{
  "hidden_size": 192,
  "num_key_value_heads": 3,
  "qk_norm": false,
  "bias": "all",
  "parallel_block": false,
  "init_std_qkv": 0.0403,
  "init_std_o": 0.00735,
  "init_std_down": 0.00368,
  "learning_rate": 0.00284,
  "lr_mult_down": 1.5,
  "decay_shape": "linear",
  "final_lr_fraction": 0.0,
  "dataset": "wikipedia_en"
}
MLP neurons of a small language model. Each row is named by its layer, matrix (up: input weights; down: output weights) and neuron, and shows model dimensions 0-191. Each number is 128 + 32 x the weight over its row's rms, rounded and kept within 0 to 255. Numbers have three digits each.
Before each neuron's rows, "fires after" lists the tokens most often just before its 100 highest values on Wikipedia text that the model never trained on.

fires after: " in", ",", " (", "-", "n"
L10.up28:149161050095153122129130128127170094163150099145130080162110154122180187099140142089156032142175059204135124146133150135149143160094163153112163129130077108064087145096092172157104158139130160191130101133128162103186115093109140124147162114136131123088127070111127142027130082195079101102106154176119114170131123109190106085081137124093161149143120073101112107101145149154107154153140108153130147164144129131129102165156091128080145169078071122142135173167093109142122087119117083135042120135110111169141122137094113146190146149126103162143138202112127145132108134135147175088
L10.down28:134153134170139083137127158083138127142088172116120128165126102117127153133190129143158134155054145142098100154136080090115094166118094093111089131182142116125139136111152102078150130167117187118152139157156111118094123101121186115137128061178190097148116128081116164155110133159108134124118156174118091117051086088138104142171110158050118146108097142106125119136066141137083189094100128113107092124150116135122137109110158158186153158130173085146158133103096142122153134100027148126153214086153057164125151207156045146055142095104166156151088143099165144103164119137162136155

fires after: " c", "w", " st", "ro", " t", "a"
L7.up130:083123150142099108165129115132101140100151073126150085164159111103140128104052122092047170145136099198149114151163153185136105137151145105144096133159174103144149077114096153078101084150094167105091142109187180127123108165122195057197111108061137165121097157137142089118148116158136110111126097160123166159081111132138057140155145134102153088079176126147102123131127136073176123154198170129139121188095093127163143121125110113119152139169138155152136165160092172123169148065106155102153113135131174048156063114138113112197162144075127134102064139150141170115126117118133169123
L7.down130:118160129156103148143151188179111142130106130124133107146164129074183119138128124197173128175114133117117182142105170200126089140076135164096149146121106091150127137162120106107086003172114149090135134085115150135120116139135113099107102097126138121080155060093139089081129107143217098122100122089179127123184186037111166148101188174127127091118112169112131135135165072099156121107115140095154175152140162084046145134119157104160138182161114110128155136104145136129031117134151102129124091095106101121102159131133117131124188125102134103037127148146164114122136130105144125121

fires after: " l", " L", " m", "o", "ro"
L7.up315:138078124071115138156093130108128166182133107141186108065140074138113126072115115162160168125145184113171148077106172170135145115044151120107106121063110100123110184155156140071193067104103149140122133119127122138147109114091161120081101172106146142108140113098096113129215164149154105097069157121087101108128115159108095141134125057179120159203125168120103168124098201121181100130162140119113112123145117145102129120174155175106137132129154138111169114170065159112137159104154168143137172123124109103090144150094124204118164128151184150114085136097146129124141128154220185097
L7.down315:142097160107170085142173144131138171093090181135064089182142087140147114122167119101146114115103095136093173138077129152104113187064123123160055178154081123195136140159052177080161180098178126111151104161130135122111136150106099110124138132179126131060187187129092162104100096091172129103160131132160131144202162114112138111120089145158146131145142040119100072145147151107110120118158143134097189122120099157130147113118129170123142088117095148100073186157167034130125116082157122143122069148118115106133142153180125125133130071171128120116113113182156127105121162085120153173

fires after: "em", " m", " l", " In", " f", " L"
L10.up256:142132184117115135135012105069218115099115126109159110103081132146127083129108163091102128083139126117108141154129108151116123177112131120168094055142131164162120117155185125137097094121093160133128109088095110092146160123114120161117100129095175158174193142177165127160095099174131132145141143198104140108116105124161130108128128122165063113103140116108137149093103151109103111054152124113124180141077143155175202140161091109135181123081153131186142130147137087080088099154129141115114138066110186174152116101070133163137090201110063114129162127144113073149167094132143182162
L10.down256:132066133171060100137132160154168145138140135184133103094140108125122109171145157104172140107093050062077104175116115099196150163129101165131096162082111161115087155122134174112210130139138150157116145153105168149113165114066132133108177125121140102035100143097108182089095063127120056130169140155120117110158142128157128118122111092129156114131137123164123134119120104151151100131125163077155083125118131165081172116124100129114154106034152151075109155198128117177121107138148163094095046125134120184125138135135113072192153169108129128147179156128178142166076165107117125142

fires after: " c", "at", " e", " s", "ol", "art"
L7.up111:072124090146176139132111072148224127154119143152123128164130119116157055137087142127139153124095137164090100114106147062128193120129152110083184102102150097117135102107126182133117101157149156111151161141091163155164120063191160119144093085097163114127128187104169167109116162107195163132133049145095130142175134115124130123085097141121172125175078093113096128117136133123074061144177064127145142138131096077113060131154133153088099112097113117112103175131209128136132105139147197155164166101151098078101154121087137154150161098107140125109117136103153072167092186093111165160
L7.down111:161112121169097151142119101121103163134189112127127108116115142061103187119114134147098118166135174106068153083185124118092129062145202064124128151122151103140157122127101118165115171110137153078218112087105111142126163135121090125174118155149115152082147123137125111106174111151143137136168137072107124111104107155139144129113214133133123165192145107080111085134172209115142121145170140092175098145137114157166088191121082055168107180090131117130138101096070161096090181120081084119146120089135154150114083109144123158067103150166192177110100166157096172157104134092105111150

fires after: " l", "2", "l", "u", " L", " "
L7.up317:138108110049140157089132170126140078144105147141101128096132143169096086133154092157199152185131174158178152168122152134120141089109117155154097130111145094117165154071126133121094127121103131082124146121149122120172073123107064098059165146088079127102179091132156161168173106137135147200137160084180143173098220145110101139099131093152115084140150111146146090192049126095140098083147172114155096132141149109123136108082124074176130157086089142125127162115064135096133116163188118152120105129093121101100117064124183081132145201098101140163079107113167119105153127092149114163
L7.down317:155169112111116060064126106156146112106091171156093150136201129156152131176106115108147105148171168195129136172107135111111144138117130089126094159136141165159114155169114123148125160136083100115107102115097088043082172186065145115129122154111130206099132095099086154134141099088157179129132175159106101135118099168069126106119123135153089127128082155152070065138081187130177119132164132113106202090124131107160119080193096199143138130110120170170130109081104095148125118126123123081109120064088092168172130097095129159157120128162046140143133169175110117169148166126118159144

fires after: ",", " whe", "00", "9"
L3.up90:105152117146140192077080142117051112114100115134087096123136083149173151081145116104101144115124132139172120054111104120162142099203100122095162120119130144084160135145074101192173171135183126115041186141114166128092116116085079173106099139164154136089162113191181121210089099127074130169146156061142106102119121156107168160142122108159165112098128142153143165058064154154110126139126159123135125143136107072156175190128131083150146113168110139108137127136117097090153102115116099130069127104109138134098091159184096135123073130175116179134114101100187156107118170156140114145
L3.down90:148153064134191148135125126102148131076099132168130095140160090105141119154117115186118143118112139101107135154130117078096121132135105151160128118137145077154086117140099132113109156155195069143180159132189114153082154114105059102158136178105062080148158141091156133129175136130204099104108111138138151115084136107140177120154094144104076131173127150136161155180150125132132109150120034072104084127124173160154116095127100139140156167105111133115108129127075073177111129142174130130129122119116110097038159051183110167103154095189141117166094133097111193111129160123123093235

fires after: " on", "e", " of", "ing", " in"
L7.up294:147133145087115098094133149102162139099134074166144078161110140086100125152154122134137159130172109106118150135123172117114086079096156105178103173074108159089154122134082123166086149191104087102062143065161110123124150132134159190167110178082157155108081108107166094120146166139149119083116059166123147113178107110155156148166193147152170133128105105112062153117111086133151114185092115047079150147139139163149098102147109116138131190137137150084161142094109115119105127129139147164126158135105154126080101137125105114122141151076180065196112180069175155070082102173060105143
L7.down294:163077154133150144133103113112145131090130123117118154136146096130122102138127131117119095084113136127099189143142097123153165156185064189163118137168077158184138072199154099094132095083121142149137106131130125099181173145163154076184101132133144144131101149147138149081103150130164102068160167115186040182111151094122115068087140192131105131173155181061133157133112156130124150122110085120138069086129109113125082129166169105128131197111130137158188133160100124174117119143101064133174143106149111116159121168105117106033173121098104136030138158127114134102157118099125148075

fires after: " S", " s", " a", " A"
L7.up107:120118136145118120210176169100095123153156202089115123109137159107115125125080133127112060141085106085125128146096129140119148152125138160149143101136169133188131128152097166116136136092092090133129190181135086173119139103107112122135095178153111089160104126192145102116193117166108119124149109115144137083128132106171097164148145090166150078169181159065106060080135186123127141110134065164101079175072125059160160118106130039135107120179143141110081040140170106141170102126162113101196142136150150130141118088081059119122165153151124115108124122087145161106124134096123128195
L7.down107:131127151116096077158122144140191114176138120164163154147152123151079099103171120050111060085079093092143139105116122170085157093119157070131116141051116125154139135137083110117172120093106146044168158132156084151179141178090117166175082133128129142124126085165119143126202140100113076104106139117084130120118124185138168166101074072177142130087084153106150113158150142173181088101113156143121186156165080161141112130108095136166115156127082075139144109149116083128138179208150125123130110112166128122162108169110077140124136110189100125117162146126084142078150178145129098182

fires after: " s", "up", " S", "im"
L2.up370:126110184072166188140121166160107180121192087100147104145096107094066118163154163148164113112058151103165151072134103135128159120135164113100129168169125143105147137181158085084169105100130162126131146171106117105160145137205147170152122104142108098094179123170084154132149100091121159096143085189131113103087121103134109123201085147114113158057089096135135135128153134126083162067190085146130134156078112112106135149138043091094106108190093081101034152137145117146167128123142061126147156104148109149163109110145116104152166146086126069123132165162154143090145161128126110109
L2.down370:112166121166117086137102100087173148178121133184056142105126154090177156113153097087102088176135097154134120160117130129158125116117144118143133111120121090133119143133182123114152115146130096066110112124163141113116159160156195097094101147194071161023109108122153115093176157107115189168086133070161065076146098123144130107107145134106144192129162157129092088121130109072123141141105101102148111154155130114104189188101137114103110174106174115118092151102049156161153144147107131129086112132103183049144133184171126153117111095148101079149174176108143096162177201127160145110

fires after: " M", " al", "al", " and", " R", " N"
L4.up740:107174144108107129110098107120107137143119175150187107108090118072104140125138156141175170115162082149090082120148104114194152142142156168088141134172117109199109132124158127105182186128134142159065167144144113099097161147096101173106141130116090110168171079127094130143047140122127170113087086075190153125134086102165109165158078115124090061173106106146104125183147089156153145108170140120146138128166144191122127058206111101170085088116099123104124154127186111126134176105161044150150157082089151107115118119126126128148159139110129191137107148111123130199188090096104109099
L4.down740:124160065108131128148101105144113126160134175073116106138176111129099140162133091157164188075126087157110139139114050133146132124142098174143084146129160131119142084190110134123175109111176114138107188113126077091105160150090114169103099154071090111146211122167163120135136172131128146128170144142132122133130203153121138150121131132127109130144138112100113055116146175163129173132113140122134124187040096134067068163187092117157174079088134100102213128162155191065153137171108128126158160166190124113142131098109145101106110102107078103129114140059090138166077102109144154098

fires after: "a", " Le", " c", " B", "er", "C"
L9.up737:064122093141187114136167104175101106095147161094136151147109157121130138112130124115145115115145127128078107107188107124157163126122105097149146112166128050112091117127100174104114211178082145084155117087128160134148105150175173090172103121110076149113127107140141158120153125086115091123069152203172128123072167235123109077141154130099159096160099204110090114116137114120102139108125127123137151104161180069157107060068129124135096162154144177153165140108094159113120076162132135112089200093167071138125141119154162172066156078145124114125073150105157114103118107144132090080
L9.down737:129134134124112213087159139105175083140169108136072114112113125107174084123123163151122112186149143146128166085125164144112091123145129158067144149074109085154138113102153147126107092114153101139184095151185134190135094088142167128123107123136111126094183147199156091104115132070109154109151153162141165108176160173128129145155104162200185076043177118086148107127149054080142117148066120135132140129130108156064112084174138129118159126140160126041116150089124112162061154116156152135171112164134081144130119133141056136122142122161180104047071124100141122112118127105125143121

fires after: " =\n\n", " c", "er", " t", ")"
L3.up215:028126115097134133074100128104109157116107126168120056093200078126173119094150115154156171121163073082105105124114151132151142109164173128131138095178096127096107141126113150173118062126139109161127111117158162149107149078098093110122104203148125165092083101133112145140143141166098144135156193168182098151134088126132154155118091147109207099163121153085130097140110170101100070078143075177153138151146082116123139084120062090121111127168156106150158145113147131129155207078129182160120103172112186117102143110184042133162149120095118138115150137107084140100103106173128165110
L3.down215:100122094139144176179073141121116139120116137134138118121165086144075135119094132119138119106136117105122146135091144207050130084132101107134072139151155126121133129138101109090077088136123157139140075133133109165136129084191088122139155152129092083124079121112150139124161067136115082131129167121150136101135124093106185083080116141115112134178170165126116114123138157075108113135209101202145091156117090142118125144191108109166140050093197124201113081090135120158134186128165174097152157154148140113110168108149076106191127161116056167149119143083114129156118043153212168147

fires after: "clud", "it", "ire", "iz", "iv", "og"
L3.up362:101151118098107188103119173206182148188109132188087117117112087120147117150172145113122152070200129164103096126118083079117112167103082076131117146106099076105145134086077116118087129108115189117151153145112070141108156125168133150178124136088168143098154155124116102128107101103088118158123121099139100174116103114169149115173110098083127124115118161093168159131139116151164184115089144150102133117126190120108204123131113098082141104162188148110127183141087066155120136124085101151087104146071166151088152127127117134177077174115196072155096109133074101141133130023137119142
L3.down362:112178080119093124058112124101106130116137125180112132171139111109117076135115126139103109141140124175115066042123142120133168082113156152104168133176132094175129154123167118139113099102104182091152067146153089063164064076087103116118117145169136101185150139154138177141197147148133129160139113132121094089188121131056135140164169097094165081165129153158165137109181151141116089164155146110092137121145150134140113146109140087109133103119109119058148118166162142086178134149165172048190104135102132122133125062129147080091076154164140122108097111073103101173176207113139156147

fires after: " s", " S", " n", " l"
L7.up363:176137171111149106065169174132150111137120167128106137166112125137169177077146100130178096127115097066120164111097137134098133112150123101157120105068080087166131135195129101099128115101134157155062125100104077115122175161146062145070185149174088107133166142117097103141121132178158161163135106116017150136117150122142108109125112133131136155152133110115068170103125155091153090098171125120094123175084129167078165081159138095124092135114135103099120128124071125114173102178147104179149148084096183100099161073123141201144126095087131129197109161160152189172141123156180140164
L7.down363:082113146163110115161127132113108153103127132150112107243119121089145137144144146103144062127053120105103078137096115110142124153107154133138129120201053122117130122150111112155136124155117114163178138196136120104158141124169149101113140162102138105132092096139141041096062082165134170148202150076111116133163150099206145086135103126149129122145144085135167119169125145161116093163138087140150127148119130180149127160162099146189092105070139075109174118117153175094130141129156116139137101160143120160126185142125163142085049075133120113094190097137125089066120111096046162177

fires after: " b", " e", " (", "r"
L3.up410:143123125124140103088191157119161083176116148139144075168150102116113155158146106113114140087097078167137141150122199169167129143152185120169116083126122119058116141113156136140096081124182111188166063131051141114130150116064125130101165105144129187116096101162143098162087126109091115176061101058198108146100118073141095130087139117147135164126165160133114137130108150130129156135107169141110163099144137098086235117090127077095098166190131100132185126156161095131153161116173134139120184158111125120091111128144128153068124144135144153150079120117129151144191111098141215112
L3.down410:107095141165129185160171131129133144146144138122112152199175093132136103077130119130131133177107144069179139155070101093077039161156178105048143213157129125073117060134133163136146117140124097151160133139170073074148082145155163159136123151118162170058169115169122134181124105150122180100134136167133093112139085142122154126123163173128124166115089103173120127086143070121111102139172152119107179145128125115208072122105068086160161120115159143069105163093092098116101089121115064143128114113108128096162157203120133120138141169153122105131146145098120113053114122130135134150

fires after: "t", "et", "ot", "at", "c", "r"
L9.up511:125151104150106124120106126122080070112141102112161135105151060075121137081124160145158133107128112168127175109135080126206133153160094176138103118144207116098110140164156119095113132114105164121135110095075119109064165119103144184103091092084145211125115146104156136057133149139138129110142074094060117145131100081073106161118107125160152136151139167133124164181116128149113086121096139158129093160102169101135131135129189155081076130087140094122104156115151149093159224153064119151140096120157180132111152132076066091149139135177189167142102132200090111106136147105169198122
L9.down511:127075146090144122141160160191122113076108172148107142149189164160071125111088064060133118136081102106149130108118113164098127173204096126145109129170109120104113133181120166119081126175141132141102130152186152158151144133169131100097162134171109092155119091124112125137108075142197164151088157131124095097174134195175120107201111144127102122129199114128148077084095057124163087137136092147173145132136116093108191157122132128157161134138161166107110124139151114179097063093108110090130158154119093063141111150140113187106104103142116088081103164099071149167073072099086125126

fires after: " C", " R", " c", " N", " r", "em"
L4.up586:182172089140113105099093131128105155144153130130141121160056124100137146071163107117155136116128101194098142147140107113146105143152089189080156155198139151081078111165108127174133174131167113131152141115187143165103122095148139135110133110122167150170122121104080146105056101105139156094116067162104082089095052167124195111112106107181152110136089146105085168164099122128116129174072101137152117158116161144081085192184112132144089095149051119126132107121187157133191112132130156167166161083082160064120143092084136153167171103120160137080142148080095135137149083146135164090
L4.down586:122159120104123108096187138101106086091145087126107081149154115151112132208091145184074119081107129169131140129156079153136109107153137229139119082084159116083119129115152186134159131082162105106150124154100099140158153133090103142087089124124097144152095187135146176080147110108113128161117135140138073093094123127132155158178153136110135111135152050154175125080088169164108166152141168158104133147170148089161144071114133145160103137096086117094183123130188133041123153202055156140163151144101123114145111155115067126121145077103157153092113183158091164149130051109166125137

fires after: " had", " d", " Re", "ave", " D", " N"
L6.up417:178118169112118104111168103173162110125221071095118155134119143098090159131102106148115100138174072153173114128116086159111117094089113037153109131154179084141100147100099098098095151143078131116155106051105107142122114141128151132085128169121145110165126089147082148167117111077149108077144148190154156140090109146130164131136134118102136138137115098137070122163122056159088177091156143147147165153155108122119126075177110059067151142144107113134145159119119107097135153135152138089127154113148117132099166181108083113144143199135177133087092144108088209102081021140172136107
L6.down417:091087174168110127168133156064119137130121126136173178129130087122108153188148126142118195126127153113120134054120140106175127131141181171106115094139133119142133127071145075163073067090145127144120155115132146172121149122146104112100064148118176151151115119084144089135164129118092150172180187134154067150113125143096121126099103114148083191167186139047123136150163126208136118109118080096115071165165175167057149140131162134110138106123151184140127094134136167148096171119142122121120182061138107060071101120137148073084153062079115118126057127124133108149113165134098154133

fires after: " (", ".\n\n", "\n\n", " \"", "."
L2.up684:136140106126140126089141100124105176165076134161162141117145152130069080152137140158102160074149119159124136094165126136158128108135102084149116097157147083031139191033133132120123118187152198066129161133148130101153086057171077178156194130137195136096132174114109140142118090114169146099123138139100149208145126121157115114117109132192139159148168112095138074102087136131054102153130129175055104136119147110090159113097148106083108160167128104105156128138154109099101148150111168127110146155115146170199191172089082143145123170142134126123140105116150098138089162071163110116
L2.down684:107126099170133108133179142136136222149113081164166158154137091100154133097109114175176097086184174176085114087111064123164158095191123155122083161158107147129136165151141078079120118086082152150119108206119127101137137144140108142136116155090180169060112123094119135182182071198111139138125087147133172104115106056094183165161105124176089113172123144116076143109139129140135132135110128076065102099142099050126118135194117115093098156168116178109136122192110149109101131118109159155157066168109150125157104120135090077094116127115125165121114129143108080115118144095108139155

fires after: " (", "\n\n", ".\n\n"
L3.up51:162126121102166084075185175173136150168119089141040120129151157090138117161101118105110171125175108151104107084125142115151105139103168052201181069151130148138110172112109157096104094091100157093138116112152155130130134098100121168168125123105133167100113187058115128173190138144144122125134099160168124163163099122159077093184108099077124136135112081155172123073116118107088148169152141145117101174114079095144172131144053133099085153121050125097138175115162113138148126087105143054088132133157155103128101160125112180089128121160088171148165115126153083134164147111118166058
L3.down51:082131114127155118150160132139125103136155137085166144138198101087160161113165156174142123136082156106091123151099114091153106178151099193114118118183057198130089103134084110129175209119140118137145168161134091091117093093102174091151150134200178160131162115091111143163183135151172166146047138152078090180066125156104129089116147136119102130129089188124102113112049103101175161143110146087110130146111127077143073098119105129125150124107111130100175088177122108149122076152093125171108149136183099090173133166145116133101085147163166152132111111095145104118140078122081057139

fires after: "n", " m", " j", " on", " in"
L6.up698:127148177107139074076063110097053118130169114144109145139094161152124186111162099127104129081170163115086153099129131147071076155123144145112139107067148120094114164200156123166161128152162137123146146062176169163131120107119123173124111164095115129119126091151099183134130180158140124135122120152162089149170029137163071189113106141104163166152149088076058089129114108113123134133138136109105161185118073162128085127124100092134139159168150155185164134101136108145194180155151107159095127058169142132097164088108127099143129146077097083134162127188116127070121089139086108124
L6.down698:105078162096130179146146133151149103149114108111144087130095175153143105116069110166106144169127171122165115148125084155106110062148161158114163109084181150187092100133151152115122106138112157194189149178143086124171179129153136053165121142138104170111117093170099089071176129145168184099124150093128100161126130109099100114082175120114132130139195083080148128122166099127180113093125156049146083097155119152168121132152147116164175069121070096167159100108134136110120130118135135154130181109070031150151096165089112073096153099156088108148174133111103160144076148116150106155

fires after: "u", "s", " s", "l", " S"
L3.up347:116107128161156152166080190143080127113162120166110197097147141157146109132086142182137118166150145119095119109143145108189144193157114089141125107063132154168085113116124108178134180086120210175072125060062130113144162131122057153130171138149063124092134165218126144103120099103133076122072074127151157146109184104129103130157156047093131194112208102113087071124153137074135058151144139139129103132118117119133133120079129167097123125143073105118125128139112099147150090116122081149144161134121159113201143076116095111150126128123133090116106168151149101102134144117127111125
L3.down347:116129173172107073178128122158084094114083197122133171213079119139118161128134107096156103158109105157163168120106150155125163114138125145152122146114102108139095087171085115172091128160129160069113187160150096113097116130117146114137151066107199132116108104165083152129152157156142149116128128106138074131126111178135117164144106096186131168179097088084126102133122176100182118092174075141146159137164128140120066203091104066133086113099156088155167078075192047131117130105091129137173137140187140167144171127164140121096123108116117104156094132152091137107157034134142111124

fires after: "re", "ire", "k", "og", "s", " to"
L4.up19:129059132123158195150109123143121110148137070208117112195085130135166132049092143139149132108132175130154074154121154095126171120174082121123152156053145126088147103158080102118163103092137143114117137132116092157137123137213116165145111118153227109143107173169121177135116119147104117134110112100158140108113104143109120129138140107113170129112148156124093105108167136144125188119118140083106079146140143163149092192157069096191144099098197176089136059121109129141138101152091132060085108163162124123091120218060107117140097141124110126101101155101133092131151071139185130105
L4.down19:155160091063159138139109099103142145122077103144039164143096130151140120141152151082127136149124167093173102073101109156155085048155114150098193121102152089175111153167138097106162129133099158114181143126145157113155100046141147107079120142103122126071193121089137081142218098114198117124161106185097124119151152150105172129131136148102116116097155076078124112122189163131118168202111110144138110126115150139114134133125077105074184123109122154112088158111129129183110083141101061124138107128112142094131168141097121111143156141183178106152119093125123169157100211179128097163

fires after: "e", " A", "ol", "i", "y"
L11.up153:148110109126130098170133161207149157123154093162178163145110160107139148186085086168109063143186164110123115135143129102080162226105122160118113095123162104099086076097114135107075076125133075142148168097067119130122129110093150178112111098115104081108175101141086089084093123137143092163135176081047138168137142136124180119097166075095151111143155116170150088134109119147160170113124161162150078167116084143165147070125088078152117148187108102145143108109141087153149144099124171114098126087123146140153159121143100065202120116112143096132097079129147152112111198175090139123
L11.down153:124210136065085133098127166118122096127153055119097145096146138150123168065148167131159088148067081084134122096095132117100110135158128151111156097118126145125105158137120180199188141163104115089118061123148147132081153068153119135141109148123158095162131119158154114156108082104156105136119101104119167069136127090124207080138186181104153160097132173194107110037112163109167119098122121111128121174154135116133122087095134145112172112133110156199127136146166191153093109135097116105124090146146159099100163253114124149113108114128143153150099147142087128128093139082094172110

fires after: " s", " th", "at", "it", "outh"
L10.up639:158141106174111101084110115120074122164111126157068106094073173186126141069090175172155149110118074123128176122158100109150142169159048144149151172115110178035073130105102128151121159137141093183145146159139100180097137101159122141135090090155122049048110094097136139083159142143112161125101085139102147127119193122078094127085205111130140093162123102121132044194186147130144140118126127096091194160140154074159114148152122130114158173116193146156136129138172099091147099132124138143098129141123109123115095151166096117140190131104100143108095097134145145095149143138120090160
L10.down639:155125122112108157163082083136110111162151131099093108185105105146149167119117189159101061163092147119146126132143086135078171089130132149137082092094177094147114167086161080124153132118071091138166174145141121126089174131071093124173172114148093134161161126111118108155147119132170128149127162091168107100144172121124175094144109138149105125099118141095064125069126169156146174178174156114131088063133129228151168106127036131088105120168147157124127085180193156114112141106130094114093066076103133148110068109122134177146053138167150143126159113144067106125175162127156135132

fires after: "t", "ep", " P", " p", " Ch", " ch"
L3.up696:118083134106152169139116148121162092141111127206122210170141117132112151153097147127133146145159144174105119134134096115125124166125152135136128150139124115084146119103082149146160152066168135129107121135107164097088086117153116133114126164126146084171065161193168156114113095076188061200147133062176111157112171114177127090101138130128113166192088180134119084145073132131099131121094151130167099130110115093124166054118108114115097129124149110103131163198104148174136087159170192141064144121078162131053166119135107149148125107132177133190119142097095194183135181070109161125
L3.down696:154141091158143089135107105168172144160094144127081138120136106137133143156136206106178148115172108109102141104118118145120082123143127058142125154121081200098092110148132134180154163142120134153135114106168154158075096179053138123159124054115113109142109182097152158090147142169110175108120188201122125126144090184075109104161138155126112143131131123187089111127142064122095083094156112107128090089098109178149140122146095088164128093133163197139111136170089123202146042122113159147079188113085040120120138131113115140164108074139105112132135083110132103118092158098079169153

fires after: ")", " is", "er", "7", "2"
L3.up240:100125073133165146118142148094117127090127110083090138142136110165115069155187149135109116138093094119109113151212140212165158165117160150150136146166169131102173095089085127163133104157143114168138157133165183111122199135133110171084140125167123108107110137160142165176097089168154108122145178145184098103178129128101104095141081092108143081136161144078150156189112111117071081071182074122157127112100072107149128182092078080146063136154106152150095163190153070124081183083113135147124166128147168110144100129157143116164135105126071134168164107139154120088111070117092149131
L3.down240:174126141115162172086101100153099193098098120151094117110166112108130092151140123125179086113143141076121110127141136128135102139090170132101136176112190170074188157125118094079104114169134101099088132100174171140106127124144103130110160175105185148154155137115155136139131082168120100139126118153132111119191137111148130066156089115127202080117128124179123129117141112119076123043094132118163112137078053130121091082125104132134167060164086114152147146142140161123071186088077154180116109144155102150096121164102091174151144084114141111209213071135106097134125119119129192194

fires after: "k", "w", " s", "f", " S", "S"
L7.up577:124158090113163164168126156181093135139134127132129120110108138114116171074180197179128074113070120085126184108130126139150127127156114108164118114046122113124058090103086110107127145117069135179117121135097183160108127034121088150154204103180109142142188136107113140130149028123134183110087082155120141122112127063151116142160128160111102141117124147114113070163166167117123150131154122182115163136114098071148147148154119124103090024111143153119154082087169125114091135126178068158085131128131107112124128104086077153158134129137146120132128190159182171128164161118129141141
L7.down577:094097155142141101167104125091092150216091102039164096127111161151125111132137076123158152075131104139102150139123144062208109145062089099140110172122085161165134141137110081168112118115212139077146143116135098102107189144122136131082100174126159129145140022125175120125145143182118114099126184128137114095129147095140112112131120101132111131135068162059144141146191110121125102093115116159167108134147091182134105145119099143080146167124137130124196164147109121181154182151089166126103137122113183179147111094180140157081144092079143115150168091126082125131161145116094134070

fires after: "he", "r", "e", "ra", "y"
L6.up66:109123161151151113144073139132147123184120123159150110155105088114155119088100147111107150159139096163112088171154128155125169091138068132122075136184126124058129077159135165099109155129187140102131168115154101152158178115110078190143166125133162157146070099146162058062118148115131140182072122106128138168096087093145137111099140113164105105131105151120131168134169114131110147127122152165077019146084161172069170085136126088122146128119128155140100106123129183136105140188127139134125173102200203128106135181116148125113062075116118156144141077203158092157131070129074123129
L6.down66:148138143070135173108163128147196065138163115122096164057143174153065125163190118122156131188155130124110158101128130066113082174104192077168104109075160176147104214109104112164157085197139076131138134096122104110118112141141144159096134132138075125109150101159155105147099143123131140127117097135148140098148153138137170107154135061120118111085126122159064089137131132106138082123129151059154169104115151195145064115132154185080152082119130153141172174149146157122150083075166056103137109155074184161069090107123129110139076137132103095121123171126112150115098129118160152113

fires after: ",", " whe", ".", "ar"
L9.up107:130092095133108137110155121184173110141163146102158125149108147161141099050117130123176138092196144179119094081119149103152123150107170126128153089125113140114103108166163158128145155135160191098118101154108130145103098134153167144145117173134180120119183170176138139089125174118104106123182120141101093171140116128119060139127091130169118152043159136160204098112142038124109121151098069081123101150174156100093220186146158121131057086135153142152090119101146104109069116121167086123136111105100107167125046170178091152141111168127123087107095159089133111079115130093134074122
L9.down107:145126104094114119149152112145193102072044110173098107101162083165115115141096124140123131131072167142154068131164125097097171129116168118145111147115153067163093111098121091108151076215169133132155126104137151128099170157105060088093150066107098094167174084111140115150150108122125173139080129108132154105143090143157131146085157087151119153141158123112118093142137156134101079132079120190180190107130132131101081201189152158103108152114138154111104133166138126186139141126124121122176041169081137121103152126117202114189097148139130111204101104086147151147104180149088119147

fires after: "t", " p", "et", " P", "p", " o"
L11.up305:159177148066130115172131075106108144147072102108135131110146159048182129100107179104091086098166140155148094136167052120127109025116116124114107111116135126120132129136137149146121135117184120145182167160097116124196078084084139115115060154143137164147161127084211112154100156136124145094105149110182104151134166110155135130139094130098150169127130193169136088148130099102081140163089097097221150159170112151142166121165112096079101144158136110131143103126104158117160158179116128118106152162124170134106104100136105070163154076048151092148131062123132108179142116126110163099
L11.down305:063095134156131116170113130183182094103156185185095109126132153108075158154131153116162113144145137122155183087117122176065114145142125137128140105134134117127161108113116130156145102120085123202116039134176125090113164137063131093100141121144123188191130126094067159170163055122165107158075121145178163068169144130116100131155146115094105128074147144167134134138131146159122163080122117142085183089091089100138150094168119089159138165152120152184169147105105143150093069131136127086131162108131097200169119124133109092107041116087119086094103144099112167107113151118177189103